MLP neurons of a small language model. Each row is named by its layer, matrix (gate and up: input weights) and neuron, and shows model dimensions 16-143. Each number is 128 + 32 x the weight over its row's rms, rounded and kept within 0 to 255. Numbers have three digits each. A neuron's up and down rows have the sign that makes its largest values positive.
After each neuron's rows is what it responds to, as a language model described it from the Wikipedia text at the highest values.

L6.gate272:134118083121133099158105105222078111112140168096112099106141140130154149114099150148185127051155142149087138087171069123101119144106128132092164125136170102177073112079155161125127087119125106097104148110160141174115135168098155110099144131116142100195114180103102078168097158163132136139147160153108126132125085165102156104112116193133112136099090117137084108087127160151161112159105
L6.up272:113076127108105121120132125127115081158125132183112084098072124123145189151094137104077171095175113125087152113197151128166147155136133105134095141146151140076118117120146194089167144186147106114176187132114076109137147114101166104174149126201130173091135115123121109097083090109137106141110069149127128130117155071009126141138149160098121112171086142093115158110169179077130095089130
Coordinated list items. Mostly " and" or a comma linking items in a list, plus word pieces starting listed nouns, as in colours and, physicians, calculated quant(ities).

L6.gate1318:054070126119167121157133097110162167166083145101129143155113120128114142076159067139081183099126161117156152111156108127091116169173138184076157111104176218091113117074141187077149120152176115141170153161098083118185162154140095092103144132139075095143162149136096110151161154047102104099143126079172123126094148194133134153170180111118115152156117137139108119113146186072074103096144
L6.up1318:139156093115125140127170140122139121171117169134104058122110107119139116114108170063136141125162148139182137168172143106127147094121129174136116149090075130172093177155116144094123095102132141141131140114135159112107166191076076141145141104070099186092147123121125098132142129188107144079183081106134093201164173106089115185138102143155083107108167082140165148144105142107097118122115
Final table cells. Last cell or header of a markdown table row just before the closing pipe or line break, such as Notes, Report, Total votes; weaker on phrase ends like out, by in prose.

L6.gate558:134091063126145153137145154116120116093148122181110119209114069144112149158136087133142125118179133126168166164128095092132171122144175136113085120130169142103166065153149125169133147191104094165141070183141117150105140167097093128137092116144173121117126121114104106171144116097121143177173079101108149143135111125162131116141161139151141117202035118110083059165192071151188093157081
L6.up558:086145162156131108110197149154074163166173135138143147144112122111110116145107042154144181156089147136188127126171126137114155182109137113148075162182123089103129099155124149089191115110130103120131102059115155111132168132173133106139100171066123070137135053127114100161157181072106075071181159070150131134126118080147133116212138094144110111145149157148105113162126115126142123174199
Mid-phrase modifier links. Mostly and, but, to, or commas joining two modifiers inside a noun phrase (a large and important, a small but interesting, 10 to 12), plus scattered mid-word pieces.

L6.gate1638:089103179163135104137106070167102127188191140109095107148166124163126075120146139103158102106140131072172096081125198158148131072129243057150120120147193221138102143105139142134154134112122132136138143101168157140168163111122142161163072077177147188170155139174150104172139140121181059125135071172157145084150156074116075173101142111151060093090146083170109093187139101123159125121107
L6.up1638:125069122162119133109143101122138165137113132146081144186163031119122111043192131132141142129134103086105152132072109129094114112112155164108127132078134104076188149106083106143074103096112087081077156189086115120098121098118097156136114079142177151136158121100167157089072156135150145115126138162161106115131105126137167121072108165116165190177097147140144165145080163161121135180123
Mid-word subword fragments. Short word pieces inside a word split into several tokens, often acronyms or foreign names, e.g. Adv-oc-acy, F-D-J, on-d-em-and.

L6.gate937:097127100136142089091120141131148166181162060087118064146155168108134086148160065151134193176170171089131162101139110089143124083121135086067067156187103115139128143121136144105117135114109141114135092193081109104148154060107096138149116144095107134125164176151165113136156096075079193086145085165108124107138219147158066122178161152096123139130114134143133071162151137200081134134115
L6.up937:177166148198140139117099136173153155091092108133147156180132171116105102091157154171136148182170148139108120062113142128170055107157142080077089130161141082150096125093143109072122157139133126102151082228093109121118161060143119104057107130068144131108112088136091128087094103095095173096113096161120110070140177113084079108189172145122087094118077117164114059142135139113102155147139
Phrase-closing punctuation. Punctuation or "and" right after a long noun phrase, list, or proper name, e.g. a closing dash, opening "(", trailing comma, "|" or line break.

L7.gate1704:112152093194146193123156116131114080060133180134124165120167056151134144105182065106189112162189127149127124141098136104103157095123087092141165084113073160176159171069147111157150134164116141153144140154119114126150112089093122166143151109142133104146131119163100107191190109125087119080202142170118154189103199167107072202146154113088203125164094121172143052120113124184169124081073
L7.up1704:101175096179169104122170171152102128085177119130128109162142091137094126104154123114147121143144107162118199140064108109133103136057095065122139105156101152144069131108100095115110139112142150165161088159156182140124109094147129148151114147139149128159160111207083156216159129129125092102175120162112122141086075162092133193142079156138085146115102114190136055119145122189116123113058
Between stacked modifiers. Commas, and, or, but, and adverbs like formerly or newly between or before stacked adjectives ahead of a noun, as in fresh, powerful way, small but interesting.

L5.gate198:146132130120122145107160155115147134091145068111141118102189120133090143127091144106165133114128133125127108159151141122083114065156131142160103106132091142149140136152166139097187084144085137147134081105174102115117154088100092122165133081132166104221149139095118161108105039192086143140124092193115123129184082130129079087119095117120146116108137185157080084090157107175184181100118
L5.up198:189138139192191175103111196101140090078130109239180110171181096160132108141139118110147098139115073101198112161117081107103194133133147100165129216090149170140150115165185125137124164177125119099092129085115073130103157115099114138077140137108151121186126075130087145159094058152099108192043178157095157094156150196127139072159186221173093094107136161133154114100140127137150091081122
Mid-noun-phrase coordinators and quantifiers. Mostly "and" inside a noun phrase opened by "the", as in "the Hull and Hornsea", "second and final"; also numbers after "the" (fifteen, four, 19th), plus table pipes.

L6.gate40:169160135191133128082107131133142103094141143114162081170104121187145069110149126179082113077184133068141083124144133118121141126165110059117098185133129079092147131172125135137115104169119127092164119141098144165077175144067138122127141136097094168112119185064098175062125095088114145063102134100169097081127103106107120165116112147138084049100145115070105187104053106155080129100140
L6.up40:156119100158139186099109115129105141098140146162128096160145155076151177174087118101034146101111171128114162147101127103080133058106115118143137145119111179133114169172103129157136119147137134115108147119089129144165108168169129139175139109193176179162141157120128121070104137110065136138159117138169133110089138162089110104102096179115160140101122126173169099189171176132077171115119
Wiki table separators. Pipe cell separators and line breaks in Wikipedia tables of election results and stats, plus mid-word pieces like Pak-ist-ani, sup-erson-ic.

L7.gate658:152147097144085090123132118181137172149135109103083137142163109167152139079207111136150133138163118079129156135066088129116154075125113147081103078127079184137120142143141155131121178143115087201162112137126107127081132124106092127148100096136092139126111119118136121152125113102147138104189141148128144118145087122159144155171128132148106126209088102124130049162127102122191163179083
L7.up658:100106150093110103143087108115071099150129118116152109142145172094206129089122133090146147125053132082101113116119107129141188110124102169110152079112161099172090094152135095111145164107123166087172100129122135151199168150161090144095110127091151096145076142092102120160181075060120105125153138113073148166095064045140182082184145157128030067182133112118151109118159165088129127094135
Table rows and word-internal pieces. Line breaks that start a new row in sports and score tables, plus mid-word pieces inside prose, such as ov|ary, con|ver|ts, ex|empt.

L5.gate626:109130088090125143146103129126167157140201149144131152141206109124095117150114084074109115116144086137153153108126107066143152092124128068107172154110107094131089155155149108138145055101164138139154123121143128152117093159127155119127098155113144125219133115218170142138148185150139087174116119162130096167126141152143126195083112174179098197140107123170101150128168090160119154165124
L5.up626:193068106142098095146113131076087109166126116081114122129129137101139132114108170109142096092143123146175135142126081077121098154145164118139127132123058085096094175113179127095135130131149115122188138121067131144119075202113173160062128104131123098135138134165043072110154148169130131107146168165157120163084113164114177149078035163124111106101071167108120088112106061147139119127134
Noun-pair joiners. Joining tokens (and, &, /, comma) or noun endings (-ing, -ings) after a first noun in paired names, e.g. Research & Development, R&B/Hip-Hop, fishing, hunting.

L7.gate1189:140142140149113141086167151148128133065096112122119187140101108116149102129088113141127102087167107123121121118089135143168115065147136105165132122170138118097110157123206116190134116088130115166194123146137105127090115133151100174126155148088189124160100086090138156119113153187158131156195064155129079091145105150151097077157158113096106188118126123138066122177145111137145156132145
L7.up1189:161093132157152103138141124103151138137137111093149113133164151150097104148131086072069053196095157160140152129081084159140111109144093081141084134108135117152160123120163120131127057151103163137163112125091091132136115078133127125049127148134105092156059117115111111116105126169118184172113178123135123192115109202082115180138136171120181109079135179081144064098096061150191085140127
Coordinating "and" between nouns. Mostly "and" or "or" linking two parallel nouns or modifiers, as in "the nature and cause" or "19th and 20th centuries", plus occasional mid-word fragments in names.

L7.gate1132:182190171141137188138129094061102143178119068104154164089136060084104097129099133157125059131118116071111119107100100059046139106110131121104112167184121168178072176113110168142149136126111136116095162144161120175139154116114169170162142146129144128123209077173143114155166121087115153089131144107138105130094083076151132098140113121105133137142115143130109053159114140160114180117109
L7.up1132:145165153166151138106205146119099126118090183088168130104160113170112093134182133113070097082128100088117070099116131106100106094176187059110053171111113128135077125075110080104126211115114129119117136127116128142131144173162146117116170160068084054048138148090121142084183147078092113111145147156106125151192160130161131121120183106136074099110169128124157138115062151161136096094131
Table cells, split names. Fires on the first token of a cell after a pipe in wiki tables (numbers such as 87, 0, 2) and on inner pieces of split proper nouns or words like S-op-ron, T-olk-ien, In-it-ial.

L7.gate652:087166169111133142120087073114105150154092136109121103050106082137052111087124134139117103121138131133147154159097176138135182100164136104114073136158110112164097109152131067120132106115160102112130059086132073190149122076137162141201111141096177147118106102179115121190170085131065117150138109112115067152067170136118168136164078146120089165078054124164115091121168182152111150209091
L7.up652:136156093155168115139086126191161184095128086130072185158123129156102136179093102147113147082184214142140122128153100152140132122135136064135085113115161096064106098128189136112123158135134139106151125084134130135102112112140131103085156176081159132142108134142061091146178153060083116083130102099100108142126113121097095121106191087158125179116176133164072161178141137156150093085150
Comma after noun phrases. Commas (often fused with the last word piece, as in ation, or ium,) ending a noun phrase, mostly in lists like "a weapons company, and"; also line breaks after titles.

L5.gate1707:064141078134168155068094125143145112117131056111039091138133140154187163113151127121128139101184109147110179114049094153140164131139126158135093078172190116186132126142121148123131110159131130117123150201183076183096129159072151104172123142092136181143134104126113126164122111178156152091011062131109096160132155137150119160162167127107124137138117131102104102115156172187110129088119
L5.up1707:094151146162101112134141214156169115138149134150142156157117105095138122063110059117164152138130106075093090066156115124108139132106100093110046103091172183109153066158135112127119090131074149114110106199159148162139117168126157157129087096135106139111173140097141176094110114132179156107118142136108094152154106107118117162145108139118093131099138130193142122177137183108133162111067
Closing list-entry qualifiers. Closing parentheses, quotes and semicolons that end a parenthetical note after a name in lists, e.g. (Lorna Laidlaw), (first round), ("You Killed...").

L6.gate2:146081154100144134174133122110122138116081134121136103154150207123116183101154088079117157118141153141130159103135139168107209166133126120126092119139149137136166084133170159158160136114111145194136141094125107122088094088158159163161066100178148097145131142147106134098093112164147128149123115136136075104150110154102119130171181144122156142109126143131113100129107125121168078131194
L6.up2:116081133154147157151074208134133093103122071139115189095159091113148152162080118139162121187134104115190106120150144151129144163170139077075127175190103122123080095112145155148134123112138147143114071175145125184062109096087148130144084141122150151145067089114105134112127157097142171110111181143135105134156107100147088088137118165155161130225172067080095155085111166175200132143167
Numbers after "the". Number words right after "the" naming a known group, such as the two killings, one of the fifteen townships, the three buildings; more weakly, "of" in "one of" and "and" joining paired nouns.

L7.gate1516:094121133157169109108124177102145144107133092166134155150181120104118127168102090085192105204159141051139189138102147115180103054115139134092147118142166157173152135079178087113154116160072075154136092174135121150133161174102121095135103119102160168086157138134089135110096112102136148141193092138156106111144168134196185087145147089180074085121091124147181092110134164154111149102118
L7.up1516:130169173094164102120132147156103115102130173157095097122142075148103092148177147160120177102168087105130162107101109151154150064110143068079118120150169088168114182147093142138127096142136113149134116181133143110137108171032164125148130200087192134121132147154155108153127101104121143141142114134136115159144153111154130136156166099071098148159072139041114111146151129060144148168144
End of list. Comma, bracket, dash or word piece that closes the last item of an "A, B and C" list before the sentence continues, e.g. Rey, Quintero, gymnasium –.

L5.gate233:092129086120101075175091098102158129106154100140084102120091094104112124120139082066171151136117112144170131158116095097142071145143186100069142092102159105123074124152103176151143131097128119167095143092204109098105133084075128116137087103186142149135177132185163118179095086131136132097190162103130155133165135107158153093121137118130133105130147092086135099139091076111162140133110
L5.up233:106110135071147107132203170067059140107129158121138143141127153117130144051104156132150179171123118084126121153110151080129147136194086128126122119112070151088141112081114126124127086167155138122178173119135169141186148081130126131117098137150138107162174153135169092129081165121127160148092139164124124080160109203091148128135114178167169128157205160106150134116140171152141069137126
Sentence openers and table breaks. Line breaks ending table rows after a closing pipe, and determiners or nouns opening a new sentence or phrase, such as A, This, the capital.